config.toml
n_layer = 16
d_model = 256
n_head = 12
n_kv_head = 12
head_dim = 32
d_mlp = 704
vocab_size = 3629
activation = "swiglu"
norm = "rmsnorm"
norm_place = "pre"
norm_eps = 1e-05
positions = "rope"
rope_base = 10000.0
rope_fraction = 1.0
qk_norm = false
attn_scale = 0.177
bias = "none"
tie_embeddings = false
parallel_block = false
extras = ["capped logits"]
init = "normal"
init_std_qkv = 0.0374
init_std_o = 0.0464
init_std_up = 0.0535
init_std_down = 0.0535
optimizer = "muon_variant"
lr = 0.00879
lr_mult_o = 1.13
beta1 = 0.95
lr_head = 0.00918
grad_clip = 0.5
warmup_steps = 200
schedule = "wsd"
decay_fraction = 1.0
decay_shape = "pow"
final_lr_fraction = 0.0
batch_tokens = [65536, 131072, 262144]
seq_len = 512
doc_mask = true
train_tokens = 624800000
steps = 4820
dataset = "wikipedia_en"
MLP neurons of a small language model. Each row is named by its layer, matrix (gate and up: input weights) and neuron, and shows model dimensions 0-127. Each number is 500 + 40 x the weight over its row's rms, rounded and kept within 0 to 999. Numbers have three digits each. A neuron's up and down rows have the sign that makes its largest values positive.
A block is one neuron, or neurons of one layer that tend to fire together. After each block is what it responds to, as a language model described it from the Wikipedia text at the highest values.

L11.gate186:481529553514532520460564458557472485497445606513464482478501493503517600554479462556507477492494539480446489530545448470451522492480479486473477535483458448474544474497498505540470469423482531537543471543493495452534553445512489507483547574501527498488488539512443493471486477479531513507450547517545492506488546516531530471521567532546493497475518372526511515517442498500452475545525
L11.up186:527517511489508530481419523528494521478472533597518456511443461517545494537515538531505504482515544499472512533472527500495489515455549517587496535535540535486537510492494583560444472516458518512472564492426551569538485478590524505535507535575458495555515454507439541526468536490520522542528456574501536498517544573475484490497462540486507494474507467461510446465516469504501475431511
L11.gate471:399522506484512496441498487474541500467414505500566539494517454495585515474516492477525439600470513528525456409543475518562433479499443480526455504434556480570552582563476472512514534528533450513500449584454457481447509481523502527492511521508541450485599532472528546521519478518536434545529515570559450506487598597508430459507481509496424547533510518527521444513522510526570522527566
L11.up471:441490508513479481507483513494527498497538536493480477580501506452468521507481456465474508539528473464526494504449468503469445516573511528473514529555500493511508511556540563456513418580534523448508427486550541502504489556501422501485478521518541574489526464492520518510540509485484492435470514511604431482527437513516524481483481569527447460511516512578492480458563483429526503453560
L11.gate553:514540521503563477439457455500535413563506556526482463494441441533467569482561522455518471436467466553487482511497559469489503503468572494461522473521511511493630515575504502457436493509490494433515496455523492559510505504593505475493534545482521518485536551475442552520546549516526523493548516558559543412494523518505565462452494511539453520526494500500405510463424577466508561456453
L11.up553:531563489500520435463521435594491532476489479542504534489443541523530482544560547528487479507435480512435496460538571532514557493495451482475504520460481470437488521484458497464467465452480485453567421461575514542423512489586593483563535530459542575488525513518449487540471494558506522537508479546455517481495495484564459544563533465518501455582541526548490557450427521510556437553524
L11.gate644:465496538434569495473487478489519547481525470515417472495444510411532488551585510508537435501522416494488509461513459427549563496523429501462523483523441518497535510496461477464522509487511520539535545494481562555472528485462459498509497472529466487534502572504531518479506546599485559513622499555533510496460491442560456487474452498542420479493482506539497556534470463466500503532570
L11.up644:491486561518564485522512510475516577512483497576496516489501458524450457499528554444486521568543389495454527551512533548441519523451527479505506443443492485483442576563491485461487433531467463407503520446458537563486578484518500502479534438472420449410512485506443603454468449504410516501483506484515471559519560508490473508502489545423493492555616471479483556496526486467504450441451
Hyphens in Asian names

L11.gate257:483481476420440534513488548586437476474468469489449489480527485529464520496522463493475511606478520437405514509492568433502520516524438483449497432517498593524490503467538480492432471522572507498515558521533471473521522523460519529516480429488413471608462525495511459497530483514497524535480525502530475488488482525536528418582464483495468557522515465473498464518450505517536525527488
L11.up257:503521513492454480548554474483460485495565474515413518575601439563557525425590527489466493514556500563516501443498484494494520471460544449538452522480484472519549557448581529547428548501535509526492449510478506478457530553525526455505550541541448548497564479541474526487469510494483500496585496535498447550470553492569559483518462474567575487547493566466457528529483476440600514545521
L11.gate271:487474494534556472420524536497459527493528463513510543418469555493423565440542415505448518461496474513504464459458497564444491599528510495452517490509475564547476523459525535474474414522521503482538497434487474480502485495522539477492512557487534458488517458490481429532421540534465513500442570487557547522494504509517417538531443495517527489430494436434524539531420529524481468498451
L11.up271:536458455565545479548444507478440480543506421552488528498480422514485548526439476514520463496540479521452439488596477453488525527539535440605521476529474498479522482446462509439473475446496465526462528496564516427526552583467528476483534440458462531542473515493544562488531478566525466516507543528485426595509464509502516528452543536428488454533427528464535507506523517500458506497506
L11.gate595:505466439489502497477466468458502504502565449481512577500505499483489476473411473549509514527604498484526523472564496550567518500493470528473523514513460482531561435494510535494492463533541429425518514474503432512543478500504527547507422477527531459429491465522565490473478516495472553486525477529477533497488489447546503447581507461534514450446525566478545517533494523508540566518510
L11.up595:545526465519460528451467460527467491466559487501498495432494543570451467502452463563487496563587485533447538451494562456470462520537544596608503494494453477531510497567480543472534502515489478450498400519527507472505569484450504498590474544509510461420479572465495477448501470580490516461476513561563571503517523556484429520518508457506571542506470488529471479476428505518552518475527
L11.gate600:509481440489426562491574454469517536572571445473519448486506447501510511433495494507549533534520523514505503525527463525519518506531469524487480524561467523499510493484597535429474497484521553537540473419531508444533520465511541524505541475483521545459515555554481531532397450549498519543461467560595541543477522473544507467512508470486528515479496453495490529536542585493448520593503
L11.up600:495457531544525445473519500463537531553535536563470550542455464480471507468513548443454502550533470562509546532468509440476542457484538454465492431503501480502516468591447475474455495445499412536477554505500452549499414503470522479498494491529414515501452496571528455481500504528498578489552572505458534535459468476478486491496485486584523528521543559537552537504415508492484479475454
Plural noun endings

L5.gate38:478510525478412490514509460474522534472437452495400522575563515489433503496456522489515479481391513458473466533504539534464534576548414453510435502532575533437473489517524480455512444432491505449438463511529509552466499535499447509462518447540497502453478478578492487533527498543515577459464487562471538480539544465503470507472515513500470498462459499527457521469494496493539485488484
L5.up38:501395482599552480424524519474488568510501533479517440489457536470563510543543486526460534507460475534462449473458425579447551499560489447487474535479500530451504545488558498525482527487543510508554503528538472510493538523513444448551514416520510504482522559508520510523521535505477464402529488445500556511532543516499508471591497540438501485504520444494591490513487488530499490499444
L5.gate120:455579467540577451451444526524594495463459420514440512497473451517526497593501496466456473436506492469497455517562503524466496551462554420428447517538499512504532451566521586414488410479535446494482508554438423495507480517481465481467561546467573459490462433510522542485536470494506503516496517505542492462561515521518475544449440446471432482537530474497540562497434525515549469553472
L5.up120:552540445538539466555481492508491490526496397515447498529521503459432452560479423527444416536560515479418541514481495537491493475471549546577479503474484531470543477492520495481495571485485500483546487468503489534510525505486525470518530475485519525420515517511454512497491500424500476465540494501557512534549536510545474475441347484485524585528469550505545494478547458555543511479446
L5.gate125:473471488509497474490491479522471520519504508500562451483530502497538469491541548502501586570496571511510497502515455498509522492503531470487584505517508478539480460444524447463448439471578568492523540478557403449490518530421532537412599551597496500489483526498523437482399451520531575548527538464465541457527508488508468547479451546495527494501446530542424553532475457495525484526517
L5.up125:481477476455474540472466478493441504470479542527537434517559532483518536454492455501520430545559527528456463502525518476433525526514495484451439472437485528601498472487448500548499481507553525437542553547499503453529530536475516490427526455451471498485544547487498446516453540476486515534515480556505471526520483501531473484532463552508520495448464481561517519452522500485516452511530
L5.gate142:510459481487559446519504518440636530520519557557525438475426523550421487536500507530508470566444534537515469486465484521495431494476488523464599530496449464521511527527501507508545512521460443365583530542521452459520487518488485522435486529508501418468510499458510496498519529518440478515570474503566558417535498482512517502530443551453474520467516509442431479516444462468573434532433
L5.up142:455507526495525413451527553472485500454457466498565496479477475493502534467488468462490523461495596556449470492523504510513488550535547481471542504480516509491504482492456485484578527535452453508525457479570477525409480522527520493564557578486578511489578509534552533517457495484469420476480500452577505552510513450565530472458507558513499487574466525540496462490501570458479551500561
L5.gate181:525487532426467525474464412445510501525481527506464442488504549447549483463548511490504542455541495480548428456539460527470488505524551472488508472525618528553452433511493533537462567477555511467471547502525493528405534460444535492503477563457529477559463506476568466490512534470468521484481467575504412491537420437494466487480533569532544508524546517514552470539442539500533543464492
L5.up181:459504478570539468571470510451476516486433562463517467478464517532523506505526465541476522487461477534497493543491419535464422513426521424554517481474471388556496526493522556519469556547445528469543546567462502479494491494441470500482522488456554482557479549528567546549534554440473538437512516481509570467543567537494502458414504517492419452439483576494464539557452482471508494420484
L5.gate290:521579431509529595418482487573480519467456565535463460538572490452477488469547473488503508471517489518514564499500524562522475515563505509464524509474488410502488503451496455477478554545500461475486491461521534543462535481525518518484517471490533464446441527586464527390523540493459459401499510534454498553504519478574549470554538493483490475478409454436452451455499548509570492563533
L5.up290:519498531507523513538548482469489571467542600506503514562457398473474498449508502578547490445516514483521485472454464486484524514515470497517497537418533530520507538475471463510539427474515503447496534495585458527513414509417487425501399503492489504467541519530439479537520489521452454568398514533543541459566521560572459496469528550546465513526580520509450488522446450557495450544536
L5.gate546:525544533539548527455508443459499454469561524534454453519518592484485465534497527504493521526504548561543500516452438483520453456499495525504559505455452506495501542516493456552502440465503497466473592517474498441477549486485466519582539450484491526514441499559504471454546485452506415482532530494533530512450502477459475496552415480449497495508415459501498533536504475527527507461519
L5.up546:493489491440516485417547471569418503492461513504464491539456505447485494549463502488470471492496421545377544462515465460482575456549477496551471532498515457531492487494450521540505460503542499545537487471556487494492507544528495466430501454453467509453540524494526455532463529467472476470485502512519537546471520462548516547502454507408468368495448560460495446551493443478435520484508
L5.gate574:510526462487478534467560510473461432504444550460552504509500571472459509503495520493506578459446476491491445472523485481471530513520552440473522486513486527492454507479450406490484494470531503504531383536455483471481475414530483551498520479535485534552514419506479444601531478479489494534507523563494514501475455552490518531535454450510528501496564510562443454516438466567487576487461
L5.up574:489516541451551521554522517480492487512527498546535535520513427442553492550456483534477459486560570579512520532539492464471442446553510490425481535466490486473485550546477443482488438523502475491517543440540540570518545468541467486479468446564507448514465491519500471527541526499466502517460560470543537499639548580465526543525487539508551491483539481505533552447469498534528507502544
Mid-word continuation pieces

L5.gate73:493489548483563535503539500520536464491394508513475502482516482454519480513500544481487471476420532515448529529463490449462483510500513491533438565502517530501508492497491487448508521407490512464520501405501491524496481486577485467578525504591425489537486500447568497497482515537498482578520451438555568534523485448494464462491441502491516531532529511552530516593481465481463481567549
L5.up73:467529545490477511536510528517519562501526495413515468550549484495556515429517520497492545523510491404459541429381519481466421480419535477485472484582476553549536544531477519509528507516558509450529548522600425522544538463476499454462505449483493556489496461497532499522528530550483521537485467490445471533561499518545573497457491481532510518498508544486514499444477502452523515526510
L5.gate128:501529560523466426438501499427518486560441497458525542462541528416489461525577577489557567497497420440441516505510490499556503511546514521431424476493534438463529511492541574571501442476537533497407457530547470478492484575510502449484544513536468519454488531541466476519490574558478491466573553553536535511470434451535474458496564540483467526489566482501453489470474457487517414498468
L5.up128:564518553539515549530536428473525502469491529608448448514531508428494476523542496541476596450466478541552494470548549519527537483490513481476465487484453473487502391505514560460523519554505513554530453463531553490485525449526476475558489454413513501475517537487459549521540473485533489557512451535541572567511438519460514530566504427457484553499499468491403467539491471558503525449477
L5.gate165:521498493560503468449520515447453450526507422482514520564464503568551437516509524397491511485524455465514473446492435428521518522462441481480508568526481513532514515472484484479542492474561457493495580513524503516480479479503503469535465469490520449485493490487540534536508539592528498480532465491424520570527571483547440485597432543507500490499503512432511468525448458433467523533470
L5.up165:513523420524499505461500494551544494473494490441504499508567470485473516472534535498573530508502502456476476515516487496443463533466512526463496550491464478510504473545524571539538465409521486487475383567488423554431534524541524476523547557522476481440486560494531496467465555546475539559500543480496439543509545515436547554546450485519508470520500525493506579472532507446559560479498
L5.gate187:470465558528438460492577557546551521509476481512509501466473545519514524510567513474526541507492478515472511533517480486463575554491420527565484540548545526417457435458476499471500514513521483469448463549464535466530555537545508484491480440584523484578525574532458503534508610442469544491483493521558530421510465465527500483436395500492438550504481383495470479519498446524463544544524
L5.up187:464503532475405516488539482502513521521472466457541496484470594493519489510502488500522505526505521487563560445504535602503479488564437509611476468521484518478456453516494471484439507536502539545522498574514488471485487507499535451479501493558531534468526573532549433483513521387534514511529485488539521464496497505468530464440393505495462528501578507448520436573485504485479505552513
L5.gate377:561447515495528487496497489504523497439511557527504513498543518489495493524576460515529474505537427529586534478520498436416471511480540542499402503548477476556484543509504532423554472473481519462486493384602533436451521522469499475518498441551509494523516538518446525468565444491494483517508541544475521469487568504531524529515449468545510475468500496567439488517505485440471474560524
L5.up377:511417548524535491522452519532457436473424466464467520474487508415486540487490499510524464505516474488511509535475529460462540503519542570502503436552512490445501524485468459570548456488553534466442476541547557493459476501454483506482526509448488499477480557554441533501574517516537507484550518539494533554527506448500447489532477458487528495538542527571506464524526534544531499522589
L5.gate592:413540450509469432470453489419548485508472536509421502482522508520545542513519543475482469510514408543523474498503483527525499504485495494544476491572548400530470468457514535445508500455474553449513492502598476480509542507453516492540474486483475544493492510547460522484509519498479514524517540542537481498455555497516464463554453536512468493526470493535355520544490507526469548542507
L5.up592:521439479566439451446468508488488482475468521478446496473510529411443459490520494519466473435556537478527447394497471549418487521510488527440436455512484522475514543503514478560500410513533491488551437495491499506422480461492544425617526473505541526417481516495529565471454491496504484510491569483518464547460471594492539573482505566474515488497501511518445509549546581478502493519512
L5.gate654:511461472512511469447522518489562545389457502501537549532503529491545505478527521519529477496523459569489523475366586504487485404537454496484498568500494540482531521532520574531484497397496553472576501418507449548485516486558491514530535440504479419452523500432502502516475526500479508485428514496483511506437481532459472495482413479480532459449455567530436529514470498517551548495500
L5.up654:518517489552512521509536587542499519530418502541509531475554471474559551487551485484503590506513496492491552483407549468480505421493503527507512502518466529496466530496470544509616513520564489471518476456531467516495485471504414498480492601551483525532468457521496538469588499496512450472513530487560457526504478445485565482484470473561470454457465543536498515502491507440555504378569
L5.gate690:437529537545510609471486487395520538460460505504473458548552552446496520466518532550497476542539419546527493474502547432428623475560501505593437567442515484543471501529539515517495534511506561501473495426513466483540497506484514504503488467554520506533508563461617509489545584584514507525480488485494469497501522540551437515551452488532520502517508529456540488526494495514471453497504
L5.up690:515475489560529432440465487428477520427556531453541541401484487463547544406483473507575553508540444491524520514531505559580429471513440512463485506520472501575545503482475511513451465506487462465534539535534552541510495447470477463465467462464510541496443481524515488493508508505491506470517546489490473458516538535539457466530411491533431522522510574519519504580465499470502457510556
Pre-modifying adverb endings

L5.gate133:510523502545413491488499510502555405444492495509566540543506548494551470500489502590536483484501603546478398503544475555511476464531486528513527501480463459465525485455561526476541412494548524529459462506458435504523520544568474467486494528502515528517524494492495449520558519494524493557463542524528484547533526553603474479415487488445528491515452524543510504474490462551521552508504
L5.up133:491507508549489461552516490528504576516455417546498529583478495581513528480486494559497497488484508516526517522504494490531380477469506525434526508509554536417522446426420509440547469489509496479527493573490457454416453554472449544498486557546497524579563431408495422511542475564505523470501510525516465492497534453503473477431441483512479551490427453575410529468505532489465529497511
L5.gate145:458495516472454518487513533490499490478502499472568504470475536507526475492577486481460588460466506519493485529490527532531512481521562525447536501460546531513461488549483483555569469496512492440482456504415522553465458500531485530519539505505490506527486514466538481549526521471516518537509552490550484537528531479493507529472467443443561481529516526472472422454536470530482454461421
L5.up145:479473535487482512556529455515506561472495494526560485529441499479448512487578575531457450542503437488512501526445512575491494498538449453437603488495553503505443476472464474616455536472523481491501493418478485578495490508485514473484425558471451515525489495538562507482452508483439517511489550455497389529489543525506544490498568555463501452477497487515511421512503472447519485441515
L5.gate173:425493506531503434462604496510523610526486523547576512469540585518524486511536523485515452480453519535476515513521454513517466453437506467453505477516496553514537476448446472510498519510520479414508455439478510443440421483477501522521441531508411480533499461552547471458482409503551476447495543494418474518501491523535479510493424500433492518481455492523561472476424532444489514533529
L5.up173:522476481548526472454561513476528532473525500552552530511504538521487547537486462504459514440503543503448552590506528571551475497482504499503475474477498554529492470489452446517542532555493508443546493563471481461418449521531480591600494523466475566498479484429513456476473498465528528418500539513464524512464573537502536473459404493446487542457460523527551501493453519519502531447569
L5.gate245:497509480541509525503508519518496490500463453411525501506495530497550482481549468498515551438484444432538514546445481580514454504548469504499599540449443506542495546523504506464443442538476509461505501522463397449508476474511532468481501518437462546574491587495504446542526537517578559434535463517507453553514461456527506548540516493476417492455511561548473545501581547529574499427530
L5.up245:515491455515427540522441441480557525551492488522528489530505531500546400446588522515516434481542507509488525474445549484451502485536490522499476512511550468464477561446487526479516510460488507468511494372437466448501456437561592487447522502492518514509502525483488551473485506521496501554499522450504480503457544512542485549446518494488543472562510510492538438496541573491486454490493
L5.gate344:438509538498460490518480425452554526476524465551464523469583509571431543484480570456505454457496517478497442565523540550517499466515505441493538511436487520466468482478447465495533597531487554455502521489527420459493543497444496537523450488436479563489461499472510533504508530487541429523493530469495413508475467507522478517535556551524486547576541414518480513440523484573501509485484
L5.up344:450554509457461430494496525449498496509452502489560497507545487468449539529468519455522453416466470437525539521451513506521502469475460399505544486472568546455509503489495468573475502458536518490544590462548408501520433506472553525530549589382451503489507489487471510466501442462554528562510465523469503458507491506567531523507545495522474503452517505514478540532533516483496539455488
L5.gate380:508432497481457512524450478534497477447460479456507482506400552528507490527534503530463576502553433508498457520449552549469500574546478456508525515461480535496538518441468499493555535484522431539493535412494498570471430543550512550525499580436489478438479500501539492544421523479427479524534484515516515546527517501537478458428488485524535446489438384478509448442496539544435517475469
L5.up380:531527500484482515466483455513507524442573512501476398498537447544464505496488548554558489540464509523474463560456495506451495461500451457513452489440504501592525433448491538502486480441446418482525495400520557502562499465563476553524511489533565507440520504460558564494509523563527451457494466438577585452541554476505522438468451529466600538450551494449551518451566551490562505543507
L5.gate578:479490466533449434539512480444521583543513501479485477556521538513495547494521494481495540499522532501453499573520557504444569526488460480540525536480421507463519517537463538481519539489493592441471506499443398480454541552484508494499530495528562505480479500608517511406502488437514518445450447516564492572511431469505507509502412597469459523529488513528500470435527504509505480532450
L5.up578:535469516548395447538472585476507558513566498444554518551558536537462578520471505469445506506416463503443510551504607412490498535578464458539533518485470536508479547493545496465445473512490539535486497481502477499474508533569486498575514503449498504401508412509534534526480461528520547498487497479549513469500437498534434455453439550444444574517495518506558534543521480503529461526425
L5.gate640:492515612458463548506470511554471568498429474535551532482514481487461472501475600491558510480488507486427453562522530453503499412455483535498462448495521544484563522444526489508501414469470475587454586441560518449549465510521533430509547485508494496507471470419541496512491513612515540547474555444504463504502473537478428473471480578483446532545486525463480538475463444515474535465448
L5.up640:437458544538444539488568483518495538469474482512471535524498497529480496515547553554506550476473548573493511512502511582517514528539489571433489496472468517507544506513569546504449420531414454496542502509473444448537503530444458434473491438471553525451492534527449410535463590599512462460514555452549559510512449491418494527465466452508468513512437496574566521552548532558444445480487
Institution-introducing prepositions

L10.gate33:427520439518500542523527458450496527511446500590473519517530504450535468533522461556499501530529547440510521514481522470527495567439509470522520541488495483541448558580508497453450478468519464548477540449556525511503512491566546500526476537529475514556539488454460550481495536502503538611428417502449540500441537543479561464569512476551487523526519483548426525578455517468489543427426
L10.up33:468511504519467550462535447559528423427517474538502538465514483492535542540506517577501487540444461459538467490511562483526559558522534509524449441466452494502519494506488548513482441562509540514457479487537552511494542484487459533557511496467484423504510490462533514486486509524489519543463536577459521479540474494551432464628496510524483550489510557473510511480440461423511576469501
L10.gate359:532507546529406493473484489469510496438533503472469569489508608482419479581441504500584510495451492471488489569445548537492447487477460478458465470493462579522480486504488542462480508546473501503499503520485462490459512486454442529547470528477487562485551524512515497407504494556513484489464398555571574470480558480502514482479484557507504519457581479483483473440547494511523500477549
L10.up359:423517485543560504560475498511518527492496444529455456517455518480506439496539518476497427546496547468535426467495480480441474467478505509562497484511557576476524467536573455559457491521498466470532476497500434564515494477507474476578486518475413456536491514481520559505559563490493512500547439476520474573545485575493569527454497501526451531565486510535519521465431458567510466537467
Hyphen in East Asian names

L10.gate481:521540570565453495489460512531562480501511463522458541482478549493558512479480479445511466474487465476510488466464519520502531508497434531516430573454488492482415421586518431487556521445573522484526532483573486529493505521519499436548518444472473531548519444424475507466433511585552524502527577603520568437498499531518565450434481531452531565516499484528553468508448502419404513496446
L10.up481:516543452529459545505505509547545495538527432525499504568503460504498406492503466467507525503453444629580553462545444497429565534478503531485447521550526511471416472445452444476530508513529495448440493551546521491552495494519492440495523512487477501552501466487532527450425502541514526454567509486557466580454494495547481516491470548482509482477524483514575458499486444439547517492458
L10.gate517:448469513491443507518440469509568490475449478509483469534468558484497517507501466543466542561488514471439512502508460496483494481467556542425465470539479519519465428510558473505463534493467462490490531587490474458558435503535549506467459470531521524561524418552570466472493540474531536475454417462564580487554468471487442471524480521428502459530545503533582452499433506524537497541440
L10.up517:497501508566502494488484481488410478518492516492516546555522545447548561473509438551535545461512488476492579522553458454515528513549496502495450558449489510463505460513548552518415508508418442456412474556500509532481496461510456552558474463567511447469452443524475558440466493496547530581516495492468447521511571544538520495516449538505592571481593499554492443538529470452515473529506
Approximate-quantity modifiers

L11.gate10:576426459518471506526498447471462492483497518535491476399564455547488500464483538546523498507452458535516491554516532558492500523474465483476469407489508536526501559598468478495541501428534503472528532473497468516473408496462491466461511510506485475451476492473493576415431510479494467440474583495449495521523539463512533513478460491497518437571418498474459528478527518520514542532488
L11.up10:556463471482515466425470561517402533519514514510554529498525494506509532498517542476548425500523469511585478438446472512467514429513450483409544494479506558588479527485527472495490443583426495491524560454488548490497483574478483515466527493451470442565521438450450499513482576513506463434546501476529489495495459493469452543495418547568509510486493486517515500486552466484433499511549
L11.gate383:434480435436494475512458467554503494573516455504513557500549515486469492551567551411483504482516484585484465471585473491509516477499468512537495504465556523549527485531463544525436551544505472561523459547445552493509485490495504529514453519481503449493539468560489493511519486517505474523533491474545574493530508518462502552514476471480491446544482474496563439505517509563529574519390
L11.up383:521520534542517476496486539473507458510569445480504487479464551518527490465528462455441426506524510471496498550516481494479500467492450478496476543475542483464520463497518464439489488524459485487557511583538472424473511491549494511491546530407501585544463489506496487416562485506526471451455455440448484478510421539390553468464521488505548477465513456595511529508442436506500452538518
L11.gate427:516429415467526570466479457552475505524467503513527526484457510488408442558464606488567435481462434497578443519453594462519459550535495470512558512493501486533545530503494514535431540457508561558512570491525500471462572513481496529504573492465536411508463515470428508494534544496437495453510499549515583416442466500465495525432533514475451576501461422554479504444476540461509570460546
L11.up427:445476506510502570543622472479502532554492538523474540493505495490472506493535451458525526570486519391502422560497455583529509442479541495497445437492505506435522501531510455580472509498476527522537479538472504503541497484505495500504481504477538448542421538471505580580471498542422498457507514545509518499497467484479447484356485506489526480526564511556577512484555478523478472562483
L11.gate567:441539458509496491548501469487521495447480426456579427552458519469464511541519494474498465563422525569568409545517520492559517529503543505519477464425538538463533594550525498550481548530472557514610468493531520552492520460501551490459453474503513433501518487479434512529480501482474523437522424544496500500469494474512453505501513496543519550476482563549462469510432472455519463575415
L11.up567:507408485483429565471517537530496504513554432514466521447486524503520432511476484568479415507454404487513441455540565524516498479501536512507485537452482519492470501440515481517455476468495510432507542521573491508461510536494475491452517521465516558513480522464438505482497522500519538440504449550517523504459511491472511501516552464514552451535498554519488517450583449458470490482523
Surname prefix Mc